MLP neurons of a small language model. Each row is named by its layer, matrix (gate and up: input weights) and neuron, and shows model dimensions 16-143. Each number is 128 + 32 x the weight over its row's rms, rounded and kept within 0 to 255. Numbers have three digits each. A neuron's up and down rows have the sign that makes its largest values positive.
After each neuron's rows, "fires on" lists the tokens most often at its 100 highest values on Wikipedia text that the model never trained on.

L2.gate124:169133097098166161159148058107172110207118095142042130085109174121099150110120151112138077128164140136079084072138141108087161167091103094150212143080082145088118126123078100171136136164119133096166100155113135120187145132147110127154173155186152142094097150116106104115136092101077133179116100115120183119131156137201170125098130112106146103147077156130153120106124119117147045102132
L2.up124:161148140113157126181093121096107151166093153136107134105151107089084131137130128125116159159164171153113102031150107143102138112064112200165186148083147155154076079157079076134175164163132167016170101165124124093114166162140123086151175099110173124059136134101131149143090075112152124159110122160107102131169084172154094167182097076121143133130132125092169138155085142072120129121088
fires on: " Con", " ex", "4", "com", "5", " Ex"

L8.gate534:161111173200134147102122158162095184073102135110097149122122100144156136148157116188196099042137121115121121131101101139139120079116157131151112119096172142155118158090173132189168120140099101114062156067144130133166065046177056171147133109128112168172077151148170089055093135089118148119111132140145139141139115166141111133065068138140125157096082154131135080170061073165155097155105
L8.up534:148165138168145123149091119110150139116097175118064164110154176177114118115113148116165131142147122107104143118196126160068103194126130153107160134132137156118160136192159112086125099093162094102176170141078151126042083137090169191112133097086093128116109095174149181164134126101104142120041154160152150107153158099141151139138129141085160120157182101114172105177113091153112122132145
fires on: " in", " the", " L", "d", "l"

L2.gate367:126131118126194180088180100092143113102078137207066110092197129125151093119155138112168156103132074131103101132169074120135104179100086138140166173167143107172076178100127151162186161140167124067152184075079132126134180145120135126116109163158122125235109098103062160145091130118119069158213169096077185136111141161109153138168101082177128128138154103155113153102125067146144124164151
L2.up367:127138163116146134073093149137100124094054088204077101159144140123115136182105162165144109186077109139189101092110131076106032125128059097144128190135105122141167118135114126158148147109108105173167122135116151117154091151123133125113149100076153100163186063139111136131160140109174207071078104156061178129149116153126164155101157145135131123103139133155074142112114109181065101122140
fires on: ":", "-", "):", "ship"

L4.gate431:109166085111117152109133137136129155111097118169118145071059105127127086113064143108130163155070146109063107133119081101118069060101137143118100144156136145094146146094177175080143127127145094105123100140075159147140104196092091179140091113100101129109134130140227141113119137120147098154146158134150144046129081135178144120080092145120124096118064088112137137112090130132114084136097
L4.up431:129097087075151198117120135134177140149127140145102087126131121095167104142130164075079116126076089087108102128084124117166144147093149168046141102122103124159145104138156112076114161074064105121127139190164115134144137179089148178087127161130125087167126102093138085107102115082155137124138065116153175099074107136127117103174076165095112100166105110116119129140157166124122162128111
fires on: "–", " to", "-", " –", " and"

L4.gate840:063102089119077131118138107076154143178150085129101112095101134084180117101131157128134112149123184098089104110130135151141083142086176151097123133137152083134152141129155191054125145102146108098151202108133089124127149127096118121145102103063105147160147119118201124108137093113110174085139125063082143143162157035126091111116113102152176152152093047117131123142175128137124216145149
L4.up840:159131131088159124172138167146187130088143182137143083127109147087199109149110125162109150120108095077138071159110098055162159125141202133117083145141112101047120138144149100131137096136130160148180188141091100195131126150121131172164138104139138140099158165132122136179181030099162148098143137166178173121122084118187067059161150196147124133111092160099178127153102130174165122143114
fires on: "–", " up", " –", " by", "-", "4"

L4.gate816:122154176119182161159110087093160149166152166094129140139175088160170127103089117144089144149170139109172105126090105114079118158126159084138124109127126153057151077175096123114144185105095092069078108091145152141186094120153108139113078161087113102147104072074042107075064122167145103080105154150110134125113060164091186191187172134134132115089124102112114114152131123104135158177103
L4.up816:154098075089170166127094154148147149086144141127130095162076168090132151122157029093128138139098212157085122115120097144181089112157151073139165117119079169194060128151142155141177145116144095093161177064116151130164123114110159134094141183202104146133105097108118073133157124075116132136080103164145096198128137130140132113162101054068150107185191162072110165214096097125153184102116
fires on: "8", "6", " developed", " season", "7"

L2.gate108:168143139138164090141116105142120150142137152148100105173163092106120106133127148118065151121142110074129095140060069108128181143093179119113123146124112117166125116097137086085124060133137162138124209155102120052163144091125066150107107135106161175133121045112082161192056121085161095149203122108148103143063170173112106173096149129108170109189107200171171096155113147082136085130122
L2.up108:108098152158120053089052118128134149085175134171111129110138130106152155100121141121091154171113123121142126174135098117134134102112176122151112105089036142139132108154125092093101193106157149123060117101145137076157169086131070157167144098100159119143100150083140159161117136079188107113089139097155124119134147088135159149122110090087091096140097169126121118093134103160122093120091
fires on: " J", " Ja", " Hu", "H", "j", " Se"

L2.gate295:155143145197121114144153082156161156092108194122126027152134202118140178186181171108135109067132115139127102113141071123090172166107084061135127174123111135108063122143066104149176130177180140124135168067176148119141165135113153122119126122121092136102114115107110160131130097089089075139093149130079096151128150119138129135091112113121072111119116136168162084118133154105137146146125
L2.up295:165118166106102140179173142111189118056152185109156140128148138117099159089163149131149181114073146197145107177170083098126154163129144133107144131146130150092153161153141119107157109129136164114220201133079109072077129140113149143174176114150133125109137136182102122104180092101139116097123131135145129137092121172169089084108089166176120132162123111126138146116119185081124115151164
fires on: "9", "8", "7"

L4.gate664:164128083155083168135144116077134197104156111194115189081179130138126131090069081082109106078169168132184112179153109111091146155136113132069133143094146092078163090162138135126135129136122125081131067117116085193139143142185124115106115148051086173156128108135090074142162121118125071136143143176088159166148099135125124178094186139145158088201140125122093112133179172144095061155131
L4.up664:182178123086111071076067143115118109095162221174082137147154104130170156083144115133154108121130164138114177113147121069140156097171114096177173157081148159082090122167137122181116130135148124146168157132060149088072139127136128125098109119115160135133120132197114141108099161128174135220131145124087134175175151131128118156145185083119184138158129093189164164161178092162078097193138
fires on: " Jo", " Paul", " Steve", " Mark", " Mike", "Mar"

L2.gate338:167129145102152137085198079123170133128140174158078114097173099107108119111210152120119126133140135098081080119087108083108165152165103128067124128115140190045105051049038183144086107207137170092146135126136125141161134131134118112162114138164126129116135122059116181106155092152133091153162132088109119122123166123163166152116114153128135107191169094144102092161129129085087111126133
L2.up338:148149123118146097184137169124113189122119136069105088104194128070126131120209112129142150137124217198121080141168099103169162118147127091129097135090138125153125091156101079120102076117142097111186127095115113053133161081099168158095100158127125186119151122056106144074145131117145157147124135147162153135135172131099109077165156119127061052109140139155136127141104097084187119180153
fires on: "6", "7", "5", "4", "8"